{"num_hidden_layers": 26, "hidden_size": 192, "num_attention_heads": 3, "num_key_value_heads": 3, "head_dim": 64, "intermediate_size": 768, "vocab_size": 4096, "hidden_act": "tanh_gelu", "norm": "layernorm", "norm_place": "pre", "norm_eps": 1e-06, "positions": "learned", "qk_norm": false, "attn_scale": 0.125, "bias": "all", "tie_word_embeddings": true, "parallel_block": false, "init": "normal", "init_std_qkv": 0.0573, "init_std_o": 0.0, "init_std_up": 0.0573, "init_std_down": 0.0, "optimizer": "adam_variant", "learning_rate": 0.00193, "lr_mult_qkv": 0.4, "lr_mult_o": 1.01, "beta1": 0.9, "lr_head": 0.00804, "max_grad_norm": 2.0, "warmup_steps": 314, "schedule": "wsd", "decay_fraction": 0.891, "decay_shape": "linear", "final_lr_fraction": 0.1, "batch_tokens": 65536, "max_seq_len": 1024, "doc_mask": true, "train_tokens": 448700000, "max_steps": 6847, "dataset": "wikipedia_en"}
MLP neurons of a small language model. Each row is named by its layer, matrix (up: input weights; down: output weights) and neuron, and shows model dimensions 0-191. Each number is 128 + 32 x the weight over its row's rms, rounded and kept within 0 to 255. Numbers have three digits each.
After each neuron's rows, "fires in" lists the words (lower case) most often at its 100 highest values on Wikipedia text that the model never trained on.

L19.up67:070098141095117140117117064131148146108146144109144123081108179120109141126134115101171116121092136137143085110048135131134124127085103115103104123071115075192130158141114208174175176167129044125142123155145095138143130114136140102086169141117150181167153128144157102159200066192093127134130170132168147099147135163131155177118139125161116161118116124073070151093178058128119092154098101180141123092076043162148117181132123202176120128170126083094142104148119069083134191116085094106153137163118103130158100084134134167147132103117101155149142129155163202125136153152137104152
L19.down67:080136107160153145174106141110130130087122088163193147108125157108117165138114109114118138184158126151119156161122177120155081085189138112131146161114131141149085059151128092162094169077133119127177136135123152151136078070113098176108096148178112102065047111149122107052117146107182109076116082140150113117100130124116096128155089153168126141109159188125147152070201106154136144115116056065134145106171121082127125190094129133162059106124118128138145179154120110212124148162119160161187110139160110085103144147083121080114134150097112163179149105111096137153170100098076071131
fires in: "there", "votes", "of", "season", "website"

L15.up185:138106156123143166176188145080155123151115094142181066132161166175167081143133134050145147165118145197168117163136088184140098129145094164093129076154131110119140132163126136132069160100102093085141121151176095085100076167116115127138147060174140196110140117181183149133142144167133113061142153175161154119126183126087131081093140128112154114191148137182088128077160113057108135160170104127127070144151110121157108105081107127130057149156171103105097146107082107146127156127136120153104201076159123176089113151150095128143120156138131090051152104170140118141087138122136108125
L15.down185:086046085135111097104117148189100130141147179092087150144097080146199132096112157124144061157124114123092150112175179067114166108100146054119110127159117200122096140132112184118183157140146171151137118075117103087132116142120188112129142148119101161132170148083088174141162152126184107124168069097104086086114115107121090134177160174117091137149101123179168128123134080149081155169172094178065097107085136126112189145125175120164146119177181180135158142146126175125146149119120105094107147071134179129158130120079101112107056122081121086142111134126124114133131093123165145164
fires in: "and", "the", "s"

L7.up298:139118097151151127100163154099141121086118162164087155061117091149114123123078123097105120146173083153165181112143099180154108166114185157159151153139109122103161189169164187123145118107097104189110140154169116108124145094099061141138119161123102106066100170217073094149088190111128125103050124117137142100130137080108145109168149091105130095136128125070127123136126105155122161160134117133092103105115140164167091086142167166127094108070113109169075138118091132129137156119142127088160171109073112213142144158089133147149171176132179106144147183119161076091186162125118114045
L7.down298:167156154162135154144102149108134106088145108210134094097233112138076133180094119118091082098143119070161109175064119166159131136185150143109168158154075176146165167159084121163157117172158145127159066150189119125114170155127138126111133137153105147146140144140145076097087164116115124089136167116122127068132126064070128091109157112106106131132090109163137100100149127089076140155142153106101112108098130173150200102166165087064153096104118160059082121109075122163110099151191116120133132075129047097126125112141144130140144112185130185153143129166103112141131135110096083161
fires in: "de", "los", "san", "são", "development"

L13.up746:142155138086188135106121166162117194199138129110164148127082173179094095148090125137118185111137123119153148086130121204114114149064112127083096158122145142158171127108108141142091103106079103103119153140058127143173123126147200147131077126211131094080158135128165124132171148188142081186093097106166097113118170127122112140111145102107108143075138165117132147049126122166145164173116093154143159104100117098106099138173098103095133131172141175103137093144096123199142121149099065098100174105165115074118177116132112204134141101138134110172167106209108078120174106116132146142
L13.down746:110087168169134075147176112137085156038099110092161117143179108138171143117127151046121131148053111129091150160034109131112177088152184100117110166139085103111140166139123142112138115088126166131175138153096120077133132120136073123155124160176170127138167206126138180108139169061091135153160144138069132110142102102148135135099112096106161117133123133118170127102139123079176108153215193108121140095159140061127097106192134150094096123129149131085153098098123125147106169135141095099166141063083136102138124128156120127217121120165141104076166110161099113117155116168118145104
fires in: "such", "both", "other", "including", "often", "although"

L13.up702:153105145107142076152133112135097153090183144099122125159082090081138125088074111131142116167150109132111084095117082146133119116070079088177102132126102119164135086139090149177173130151147142129148136153065078148132134128091126117140085096143125164070152130152156127103177134140186074176143170137151073128167149187126121114055134096163107135199097107155083160121174120140120201132129107156139136113125116122088156148200116103110127124183146188106121047088116121145189114181166157134128174161211112068139163090104086126139138113106147104097167072209144110105168131135129140163
L13.down702:076097118084113117175124087176081092112199122094146162088118154169131056083155129125095138142172157098097108129168087141186164112115148115106104093117103086173116057141106138131122160127126125132156144142114126142115118128153122113141062161083142178133106122121127137114084083141137103083107138155134128136084079187083134151039093146180094111193178204166112109128103150159125215127086129148154099143092186153084103138192160127172130145141081144091126164173130120113162153079086156069095172148125141136137163125101121133138105096121139137111111094175174152148095147209114150136
fires in: "as", "make"

L13.up228:160140095108164074170139065131144069097173147124104139148103161065177121125118065060143128110133104106152074135154080175176137110134101129083132084126140113142123078093066128206188179080121134150159144176066092122104118132082077143105136104201153160111174131150132145117150171145150154153125164110102127147142129175128204113071086100138120145149213129123118173121170069134112111160142160095160145116116066162103076104067123141141113140155143155094147144137086127186118178132125130071127127064162091159141129161168100143145180104083143128154138091151156116133152125133122114127
L13.down228:147158116159135086131151204100159152100141089146119151046109114169075090162103123127110127155108158091166073114105119156088130170194090150140121096192064180167128113112164118087103106162151107145078168124129132097134040148167156128184124149149141085213154132135075083095117129108135145099124159128101097015108118178148109096126169166150136142140144127134127158113126178131173145097150119101114172127130181118105151130162130135136160148165121156088147139039123112128127111145106142089124148180159150065147115120151143143083089122159122098107111106151137135136149016132141116132
fires in: "and", "on", "which", "sg100012760", "g10"

L16.up86:140154090104202101162131120128192096159075150141150110104136142105198157109090170117117081139167111144150165120184094143137163071153121080129122084179099133137084095119150124135131182185155114103121143186142080094105151135126147149142127107144112119121087119153066158088110084126135101126110082135131142103172204102153157104133197045151146130133192079151150148128133114063058069168175127154116096078125063140195147126134146087136108156129082140093149134164095080124129125155089130039128130130187155157197123136111110100149152122132137109163123171144090137135149104132146087136
L16.down86:136177126175156127090150178160132112206102170110160160158120088095100104157190103180095098108042149124126109121128107108099165129159148179106177109100123142118163134133090150098167120043182139170111154127107119126098108083113098125149153107144118125213140142124127164089121103148155162125140160146104164158167131180083123108100166128190180146096106182074154094157100131157135100127122083082185115151048107157142092078151122090127191156155087113101101101117151127115143108141155141082140105143107059157072082123156147149107150141177068093062106121101172131140151119124140095115
fires in: "and", "s", "or", "on"

L5.up25:165106161137164098141179124125145084134138148131179166126114094101095141110185081166120071125126089087153210092180176142142124148088150135079092155151201186131076162108160127104126159116080124159099081141176201098129116139137156087103132103102163156151079127110065150134163124150140137135127064126106121128149136161136133122142118101161136125109110143169117066075137168107145060148086212081088158186124099127173119091109119185104194092134068155113181146181138071133141107121116157116144132112146089088164092193135140125109127111134121147128143130106120193142101169086096098148
L5.down25:135173119150150140155128152153087101112107103127102126107126177169054125152073151140107105116123132157087129130114115097120187157174132144105171103055076118147216074140165117102118159122124143079142139132186139139147120185140125093134126125169112169137167094127131154082085111109167136099094105118066114139146109130114173171128066129108111105113116117125094192153066103175131147097195165094132153130065108142057129154146133146152146168151129118117094139194146144142099137177066157109084163150102163182073102087192148111140166073147066102132134125168104146129057124183083174135
fires in: "january", "first", "head", "second", "june", "seconds"

L7.up398:103103078179143111099115172118207128121144141146138108101174177114046057121149124061111168119156162084155101098156083137103121132138191104134112130105114123083104199139142126090152126117127152152139147135118163189143094085064081149155072236184175087068152153126129142114159160127129113117169153142140105085114127100157118153131183149100128128146130082128114136149148084186110150148181110115106068107109119191128104091115119144137081109090088102138172148100165112114134160154145123123142164128087080158163214181138137159149142115111166131193143145129127106110112164095093113093
L7.down398:095123125169136135109164204110125122116097160144088082158153136110108127136130197139101082101134134116130147097065133161111235141094117095095108166106107147139143138055122135144099146143182155115132113126157102113169082139098070120119089147089120060159122091094121101120148171116194140160113125133125096129109127164134086148101213132055122126160083129106107097079152100131082153122192120194129168150057175149084160120126125203118173112162136161114123128128109140084121136103179133170102136117134129149123185140161132112116142195087159201104197112122135085130062102112144135151
fires in: "national", "los", "building", "see", "san", "public"

L13.up112:107049130128125113118139095073184139138116110161126084156152117122186111177093087147095131172111120174162143070124110106146199193023144084139159131110144135152085133140159197109129133100094097119114144172171109110129132115134151130141163128173115104094106136180146204140149102155082139129090132192195143128127178167114197093140137134121159081107114118207138159086217116066100091116171094172158127109109101096187077129107150122123149125088169147147161156095135087098103149080142096135115123155154089076113144155174127140149118173111143125095133146111117144156088118115138116115
L13.down112:089110168176116112136170123146096161103112094096083129125121107117127116159126085127143191177117069112156135195075171116144150081076170110098111148106094036170119136120113162127126066091130255166184112130135122157170150147133117094141053132153142150159137125068108106108111154121106127048159094172164086066121094062138145151130147129113136131105133164115110158125106117135144133094153115159192077107155099148095138138112146156165118123158130130173071125150099115198169151119139110137105154131148171048154093122131133123136092122137169115154192103130136126179155092099134122133
fires in: "his", "her", "its", "s"

L15.up328:141139099112151137117117123138142174155040135179167156083125095154059105133107132115129173101079126127117142130134173160143200110089112162180152052146144145153171103142127126184120175103111126136174120127164067106138127131170164138074138099139064128111111099119121138160208194173105128129113156088094103180120168137063066141117180075114105139111104086098114094143122180192110100125113146112136157099116104038126136119148040164117127182161117128077106138112135125178106115154130105137144134074197117065143141130086102100091169119098128150172126102152133131096109109095133140157
L15.down328:133114143116152090178122178102127109081155117078148135122140175152153097127148128111164099107141118159110104108114107083096134142132195151089134179109099116120103193088176132073160159100137153158115166118157131176157150141096153149115052154083224102092148104109147103104055127102101148158139100149119117111121097087124126146192092152100115143182099159165186097183097188114146169188084108171074082141130101144158100104116132118061124143135155135126077084140117112148155150158103137070111157049082163189115170134123085106091133124096158128126113109121170107140173180144193122167
fires in: "to"

L7.up231:159150077150130097098100128121095122141128158161099148143119138076133121105151105112173120114091105088179140161156115110176082164115094188131148059184142101099109142096177157151111132083194092060126135104125108159132165155191122149128185041145154127139104119056108158161114174162128130179074124112061099127143102105106182164078108086129121122120190185092115139075083124148132110151145199095168104140125065206158129153093159164119077153150109142149139170160077131087084126140123107082122140173143102159121088168108173104101105140125175156154153117137139138171090110131125142119
L7.down231:119143092081093215096154159107152125163136124138073180047130160139145110134135147138102093123132066167157143093145121083104071136131125104121137218128056100222181152095123113179144110117099131082158125072104133169165085129133199151114096084102123174161125142154120054129133060122174145170107133129131128145129121126147154146180093096110137119117113123114168163104151139122160131094111185157086157120124092111108128107165091115197150139123177128199140090109111141102135210103075100156106110122129107165118178134176078143127127119100126149132101173142108137101114118139068124084
fires in: "end", "round", "second", "first", "final"

L5.up314:115130127176181176158112141141117088156079107172137100089135173132085100156126069128094108125142126100120140123171134158101165105175112123018135094164075112109151172141138122145142159099100069119119173188104109088113161145119115113156167051131172131157117084166126142160113120130110174129211152079104142110154114154155074124138183055119131132097160104112131159044095168150155105147114097120175122115132110165098118140131093124120099113120110136117175139144134105072159162124142110067148108165038104160140143162093094235157141122098132181121097118147084169148141126158107114150
L5.down314:103121104128085146126127074131078178134100144098151171114173180077184105133080060113176187105169148067100113158129113122099101090141094118089116120105130121127143188124178113166118086168131162132171151164123155171108162088156050145140175126130127119111112101113173169173118142142132160157100111112156149137036106133119124167122163146109116061133136190121131143178153143151107168105111160139079140051029104158101161113141133166179097097115140113152095139121052139164103116168124133160133132114124064176060156117120112121115114191138109136116169111161147195138108118132115157115
fires in: "who", "which", "allow"

L5.up173:128109196127181175119088106112128159148097145098117080072114160148137064131157095077126142088058155088185081150185146123127076065160126173073113133155119087149122103134143084123173156089100093113060133183146120094123092150091183153098135088165140186145110109151179102164103095119123130155105114128095138110105146122147115142158150067156105093135181151151111143116146140088195109160077133132173122138135076119109137133160107160133061123142147154101105147138148099110101122165159091141147135140133106088143137186105168148147106101151125159123151074143068148137083116255150127160
L5.down173:086176183150134153111049128157077121102170130137134127142073138096130145124131101118178116160185142148079107119221103145131100101136100163127120108166145141136118123137130126176200108126127130126101128152088100163131161098151068139120143166116091088122186123105203117133084183156156142132149062146109185120095118139118117134103114114176121094140074109083123127131139133109105121141071121127091132114074147179150153142129091165145157135063129060088069111125087107164113189153107145116142128134124177100199177101128102108128091143197172148110136116153109230082078090137184112132
fires in: "which", "member", "it", "having", "have"

L12.up642:145078123164153101143164109073092151155146095149105138100147090150143136134079225189148092089129144129223091110146162170100102141130152134188115095119178100154131126130130106135086129106107171174159107136105176175104121129105150132157087111144160102157077117140165085109137091123193118122149106127054112136127124144140113084111093136085127080172179130098107124102169107112137233121117143123133101097134112092112130135163137122122100161188087167083127101097102111140124151195161131076135157149205137055142132106107128107135120130126132098157154139207125078074110118043105138150
L12.down642:158128181132170078174171131130052117133140113096107154085116139050101094124143135176114151142101136131208037113149118140155120143135036105145141067146118127096162146143084167140083166126168134138157107098123166174111116120190102092086140087152175110164123137139148082156156100152168096137154164122057130163168101117120102170113213130114083074136138160155107123111095149158127154112141124125076140111088142098062136112162096130145140138135138140130125132143093133145150128133095182103145117088201086099137147141142093100111119096061150052086128126188106126175157103177145164117
fires in: "as"

L15.up148:152123088165181122137120132062172169097081109144151075129127128097158120120134164129079160123101122099127112160157108108134142116140101138112133073090219129148112160122124109213046170120100174112143090162113113126102122174123167152170118110139072096090148111159134166150171082181179102114163124106104135158151111164096191099129146057099123094166160087150129119010163138094141128145143126135163126114115098091097164098108108183127103172131121140117074157101112109176116131161153124118143174116203142119126130151155125159201153156114081150183133099177149105164083125108161130174
L15.down148:087150102136142099078194150132121101070209147168131127185112071086139144183169140151157096126157109152103086101059122107135122109131103174139156089109112114114156188064081137096134125094142119116105157159059160148153181142175166149130127104179148133127104132124104141166148115124168194147168103127122158141153118108124121187147129128074063116155088142136098056127106096122096119146131083104136124124147122151124102114109108129093100097053156128102159099182138140190130093111126138125175154036105137141219141137136130135096162117098198090112135091138153131116191148121170127058
fires in: "of", "to", "from", "as", "and", "on"

L5.up377:146066102096159109181101123089239143138062185152094168097111134160136133113188120090135129075109124101069092172141136109142121096051135146169114099137128162193087098125119157166115168084146126116158107183110082089125145114102114121106148136203159093130131138129192177115107129129195142146118079142135136143109164138084110100180148106106095050127156128191096141136177095176197050122108160079162170109115077114110129163171137153102089164124086120136150136146123110146076111144141104107147134108147105098116096182156113181122145177141134080140136135096142130108153117125144134129
L5.down377:146099132155122108182092173139163061124100078097167141151120106150144150075144116146154195052065145146157144081082124080131132139103143091116125123087160124107099147158129110103124148133062113169123100166138155125140178142047160140125120042164199078095136116152112113146088152102123160132115100117106125147184162173120110083149160131164088109155154102174128139114107161118116154135148135114178102124067154159123181090112029109175141121145116113103118123128141196143143199168168143141085122161123148115063126132102151135151083157109107061093134151146123207111181126121146095134
fires in: "to", "after", "before", "under", "about", "next"

L15.up137:189145092126175088130141062099157116125135105181143134118146082137096050157153160092163177076143115096153108095163119108110170176064093137188134132122159106107153128132162129115142122144135107110113136149084128143086143100147120123143146118096119113124122167118153166157088032122118124161131083122114200139167153146060170146191159104101179120119144088098089123116121128131088105089151096205156058184096116082166100073079115120124135161155088142129118132133114076091154107127142068122134153139146128153091149156169134170142086185138160160122093157155150129121077097190158149041
L15.down137:168138145174082135171092118128104170130141110095174200148086127128152133101131146094101105158124154140103164150136112142180083140146138077096127167111107142132116053181126113152148126160144101089174119111165158139138107046117040116140135116160125084161143134130149105129142125131054160206094213157150058142129108123125142057100150139110129136124141084140057125183117117115072101107134129081200169155118149167119120101161077129170123126114157148144105096141143153098180062157145068191066109145127141120155117068139131091149125119156114094105112131172135180140172144145087088097
fires in: "of"

L12.up115:140110093136206106166144156117117153163113150161059127124122092131149103136140129093108132166163080097149065082163117135126160066170109113159098105162107122137108119202128137150119126124205121093148150177111092140079172096106163125144112150131098163102146152154097165109172157126104120139115132154132104122155181150160094118057147059142100077166147136073110124139191103200133164129139160027158115076124073184149098115128108117125120142155120142116172174095075143129106129167166102117149185139139086118144135188087116150124142105100160083124195122128117108168092142096049132072
L12.down115:146107105179138146158170159138064119110112096100109133136131125128199143130119146129066079148141095117141080163150138130129112121213169116200135182099090211129148097162141120109093111151168089122102125137173126139168142104131138129156217165152087121177134134150103114131113086150140111141132181080163064125123080087097069170110150133109114118189071121168140084133082150127095223122152056155129166095144115108135125102129090162112151124197122121109178147089146126134109099100135113122121203062118114170135099162110125068155116102089140137099114113150156048112109120131106128109
fires in: "but", "as", "so", "or", "until"

L13.up322:206145187135132148113134152071119173108135138100146156064154103116071131104087145135101064144148114131150125087165147175090112192062109119200143119121213117125179115201146147100106127063119176119151134094092141175152122121138138149123103101123164132118150122152161080130137112109156082172141119093137116146167164095118114119063169119145092093124050095093112088138110104122098162111129105155129094142105116098114191124156112107151095089157131137100112092152136116147127079214172100178133138108162188105170114176188090091128163090118119069107169104173148109153140132099106154080
L13.down322:136156122112099075126084164079087191129133074088133154135166168187192127093107144111115182129146093161148177114077160152125161117066107146086151100149113149118140110149104124154084154127108166209166108162113177152110195094108056139124122143174151105119098136119157163175092124085195199119139171149115105101126124046136118123122181097120091114163151106144146081139054120162129146109067137121097081105124109112097110124120090097123126147155085099151125119077140139169109142108137187095149145096157074136115081157119099113109110073112144109111123100153129130183099085177166186168
fires in: "as", "by"

L13.up54:155134191144184195192142134144173152169053111131134096149073220144134116189118166080112108132117105172179075114159141124156187117141142104085094130140080150195093105176123128093099141073125081134081169176139123097110150102145169113167071116091105192138138145143164211108080126157122114114137136129117164089134139073165077131163129158185136093088176108110127150097085105138121123171108068130169125120105118133138116113115140139175104142130053104152138184107118118144117145160122102101109112144118099134094081175129133135139174115144141134096130105123096148092132134144033122125
L13.down54:111163098159154142194161144115094129154130123093092145101157119197125075103113080118142104146095138093120118135169143119125116203119049124129105154070120176140112108126152061131163133122139170136116146145160141124096129128147153125143132174107075120121140135105189167016131114164130173124145147096127132123116167112098159075103127198087109115144067134157155100139112126168193172122102193164118120174129107148164053115164129150135150133116104115137120164159081118097196151102076101154104105074163136091084140144104130064125175130140164198105168157074170057151113110160107121135
fires in: "he", "and", "who", "she", "committee"

L15.up82:140148124096131165135201085145148124141123113202119135123116111142167131127154153109137129096129100101161095139142151172128178122110150136115131094157137094152158140121103135172127142111131172140108128152153127080116111146108071167122179021126125162156155138141018103141156161182100156112072141033113136153127117131150087143122199141094132100061144097088116097090149101167150199124123113066159137120124048066092136154110076192134107189169122149045126088132115138176110111146138100093140085111136120113150111140101120166132122117095153163169085111141143120086188114146158112171
L15.down82:092123130153098096151143137154205146147064144132185146151136153156074146122111095100162137159175130126140110102147152122131132137098141072087123157141169113107138106114132110150129117108084177120184137094117128103146113111153201095087074155183208060122128106155129087138113123120098185131107099106110092147123120140135127124126100088200159120162160165122198199124132116052163112158065087148138148140152080136140131143061126087091118134176087075150113105108104132115156122077184084050136135153134188142068147118131135141134123102157178156133086109076086113183139136170085067142
fires in: "in", "to", "give"

L10.up610:113134109130135148149105136127225147155095139158086121132090116156188112107146078089110106136195120101155140120144117148110135109117054124151108130177076146096092184150160133131143137122150064116163198160134117083128175127071148144158147134108089135097124117110141169079118118132099121105127138156110153111139144142075070137192134156127091130156090133118134171122143145127167098123121112161156118102117008158118153092175076169135137114129106122140202131127191100118123142122126060183140133147122091179208145136078095236151184134141173139181106141107144125123122127168158090094
L10.down610:087148153151132181186140122073155090121154140149174138110135081148150148155123090108092110155147108117138177165121163100189101127077109154128139182037123096103116121138139106141155086134168079110073124151096115166143121098154143177071096100158148192104129111094191139164096109106130102150156074221158165097113092096114167084108146080112138086149133155138170143130147129116180174118059130072089156101140129048122149111120116111095158123139145117159169127123167129106075107147141139129150187051128159122125140113135120129154096085093119226130148106135098100207136104153131117157
fires in: "who", "so", "he", "not", "still", "never"

L15.up42:186140168131127055190123209144149119101150088175148107065124145131089097165084087130155154138135115162189122104091091162121167152117079132127159098156116125169144153136085148071113085101160077153143188133112117057108135103139156163159127135121139143126127110156179178144136141109128179107132144145153134109133129143105083117110153143118143086078156078163128170056184110143100155123141097126112103177112075143189055127163183040121120103114110165162178118114114139130158132143137100080115159114166139185163180156190127187123155142096146086109113061135130083094117126154123089136
L15.down42:108122099192148079186134089102037145151058095076148098095110188080132151145165106145127104135101131181169123166129195141162119121128123133085119134074148164170096124204128096166113122112087169103127144091187092154201132131149109162140104158191064115137116160112153094094140115154110127136207126134133153128178118120135153080153128135126132090100108122128143086185086105071152175101121158145116156114098099151158182127091130114143133149139140136170119116124122125140092141196117131122112145084092115148090100126102098054121193107121190202131107110152086173095108086102111159101
fires in: "and", "the", "most", "american", "or"

L7.up220:109102099124213130163138075096173150115124154138128157112113092110131174098140126110190112072191098191068082078129111170140058096071127103187139092147113164150128146158159114140173126081125157147085153101144100153089176113094132124120202101142147117096147130150166129132121135143110150119130071080100121116148127135166105086129159113133139055104105089135115194119063128166077128161116136100146132092104066176135135116112165145125130146088106155110100155216133114197077134155164104092160118163120151130103161151135040181120131150111077153135119079099109147094117150134129088174
L7.down220:220187129118085094143107197175136154144174213150129101121149084106106107168160116142038114118104124119157110152165117151126132158139104094137137122094185081073130129156053159147108121132117106121080162148104097080155097124154116172105098142120133150142170182095123088109094097118156094079142133189104168128149141089125090170136135153151143140146101171122082137164132129111165151113102122112084132065098154070142088133101117113106136100117137120102120154100077148124093160143104131164121174129151116145109088159056158152113087090150160087115118170143145178154227114183159107057
fires in: "under", "teresa", "according"

L15.up8:171108093137146105135201112118132160057135086161143106100128103113173094195121135088094113100117068146108092055107119170094139047090145123109157125125103114111100116102093147072153132178127163123129117130163130167121117116131101115156175085120204077145180118155066119158125094134133117171216110083125130126178155160122149144126142152105210147088085143134124137170081115128060147152164141136076112055133118143115074136060084134139094138115110115137113096099112127095147153213141144131135212092141136089117171136158153145159152141125180101125102153132138137076086091119128102126
L15.down8:087146165163104088070130166068176107176121162074169131153157139046153130071144129112093116129123168053111123112185109129087060185112105130137110127125166136110138199165131143136130152115130115107103141068154087083113145117155126110128087159122045184117034127130166103087170148137114139167169115141169074153187130128143130116116138144159119140122091111118145171107164126164129061101116098103122157194189129099116131112074111124151108122211155155127139155146144139127139155153162133116160102115110094118135064152121139069115199144114159153147129111161146104095164173090113144073
fires in: "of", "north"

L15.up281:140134124107125135155160126102122134106150116130111108127143111087122067153089153116179124128153079113139069065069090101125177054117078119148144157064143047138113156151119175088105104137198106125128153135105131203117150114134164127107209128117136090168112150187125147185096103146139152176147182126155151155143112114123124149108154100140130132096126111118144118183088163096072073092082157148116129157117117115194090112158101065097162140160151122143124016092122098079115138124142132142171191102088175126157194149127105151147133163128141088091116098149159115090081171185142122106
L15.down281:137126166203116161196066142137142146179115077101157106097135145185137104175146188140140140168123147153159199133183132173134106137145153161087128081111090175169126117083073112120092125078094118137159130073141141157103095106089100157088088102125086132192095136140140088172154142111147061096073073106175134146105193161152130088097119115092103155167110092134121109115137037198139117168118097184123136144167126106138131108100116176133117184120096125119081195130106108152128156123108148112080127169170103122123140104136156077132142117099139172131128132122051104140132063137134154108
fires in: "the", "of", "10"

L7.up222:083107128140129096101059141116151131144132139124092148136113162130085137154125148100154177105099098109090111113160098186163154156070104171110137081218147137133148148152138179126103104145119111106136135169021112089129188123163137101119126081195122125117124126064073133208147129173120150135092106153150113094085149144141154138082059103081098129127098169101119156055146119109132157152135116129169156108105118089148097160126070157084129146161149112094173111117120125104127135101119103149104159094160083074202097118177134210110159133131202122148155142154165078124130109065170111110
L7.down222:152121188130118100121166103150144112188139086131096105089131059114065175160158124119121144152103094129181117053126153111145144196165152141135151171129092167075155087127149149098096123137099131190142158151128128199079148137174205081082121185189160134123140164167113126112115104099164096115162149121108110108087178161085151107150091118181136100128119145063118062130050146094132120179159145151135110106110073071098106144064069127126118151151120123093182133109056128073155165136116093116120110111162144098119115166123104144108124130097140161133101138150127127131152173157180178088
fires in: "than", "same", "such", "original", "open", "early"

L12.up234:116177087133143104160086144107170147208071135136123122104115135075147131140128143046146144114128082142115044177143162159154166088087139121095140094204077160129099156145157113153115148121153174134129138225105103076117173120130131114153106097178106117085174155103081187072142156122098128134099125134110157136171133127145105082078162118134129100148176137113118190100100136146102132152093115101191123116115047179172116142086086133124103146129109114101115172145094088098108128130137099025154117151137179120143130175062093163117154138118149121184126128166152123123118134159138073158
L12.down234:138084100242119111098172196104089145082016083158119163139138108178166111108156171127115155095148183134122091123134156182072166169159144151167117112095129090127129108145154081134124198116143142093117195119147139099163056191142162162114169119212113102155125083171155078121113095159113086093117165128171073120117130159167095160135110158178084105120093128133163168146132136121146085132075095106095140127144114082148097145113111101082136108162149128102159128127083117101138100188111156089121115128143103153104124125119123087126130115159074180120094161158128086137130138123130104152
fires in: "and", "who"

L8.up58:185092178122085146137131130153148125179142121096068103101104139162097124123058153185099141162120163133145127160150100152153157170117107147115123114141100124059120114141133123155112212129113110119138081169104165072156154148237120165089086103131164101142097120168112116147077128158160108133072150187143187126147109177120115202128136144113118143121167168054168126058071136165145106168120120126120149142104157121116127157119162113119145121140164175108153156145050130117119154118150103047110123107143078145117036124134128221093158085128105135135164108152118103105127105086121114091
L8.down58:119207155080093163091126115104135202094137191146122187135156112113186072136119095118072113131128108130131137125112113201144139117129127142120144087149118113145146118137114147129094085125065089144147143082142138149169143068173199094136158148151090112113134188123177147139189086111116103111159157105116123108108152084118141109138125189193123133093082100085192117170100133111176128150130127163135134150058123146119109133056092130161095119096138193181142067139148119084091085097124131127128142110116097109084158158111119097160077128157156074153145154054170128192102164137168178169
fires in: "such", "same", "both", "nomination"

L17.up133:158141110075145134109142110146160122110180147099169077098154134165126116165125120051174180109117144149175107091106137086146083092104106175148125085098172132186110154115161134088059128101200136124139131114092127092139085085089132149132140151135159119138136072173117158178094147143150161110111159122133118171073156093138132062173163140085146123132114121117064152120167132105114119153143100217126077157120140082201146099070128127125114174132121141100079074150168080110120138118072124161121143124135161155119100130182169153137167173118069027148127095176165177115122131109101096098
L17.down133:120095188114086154134111143093189147137142151118091150088109124097121188101111112092129103117102115171116097133122164136120139103187118152136085149079128131127172085089158078137194102143137087124121122146144110142173142123122153111137096094108144106104171170089064102106114141085169109126100159138161082066134135197160102111141108166133085184126184129144177143128067174132094148170109132081093085139132195121143124150178096101194168134157099124070151118072146154122147148148140103205132166109067078087169154128106137149102012083117174135164124149106169165137095134116128155164
fires in: "the", "his", "american"

L8.up701:224082224105162109083071146156101131144126079122138149110114149136128080101078140126121156122143116161223140098133083167127133206149109139099165155101142148050155136134132178126140114114154082226124103163151143084118144140126129184108076077100135154138096126147128125151120167149198113115124089160141099129122099163061095115121114125081147138130128125090143085082161134151133133160117105070160159114097112144065143116152092110107228143153136149132158109120072155161163134151159070108165149089147093074137128113108128183106143091112135116100165137144166126131134146089104116151
L8.down701:156144127073121146174166107090154168086073068074186105107137143150158097148105118122103154124096110133123140181072137111137184116125156112081138090157099132118135125136118117185110146150108074210078117101183115096151110125156139110152151130176154133149148084103124141134102175129104190154139086179115064109176096148105042136154078137082108181117149110073144143095149154161109112108148127080175114113114112082057134085135095138186097128138133152159124052143134167155066105123212142134134162146096148107142180119126146177129115109078124160084143127155149145203147158092155145130
fires in: "between", "both", "either", "comprehensive", "when", "such"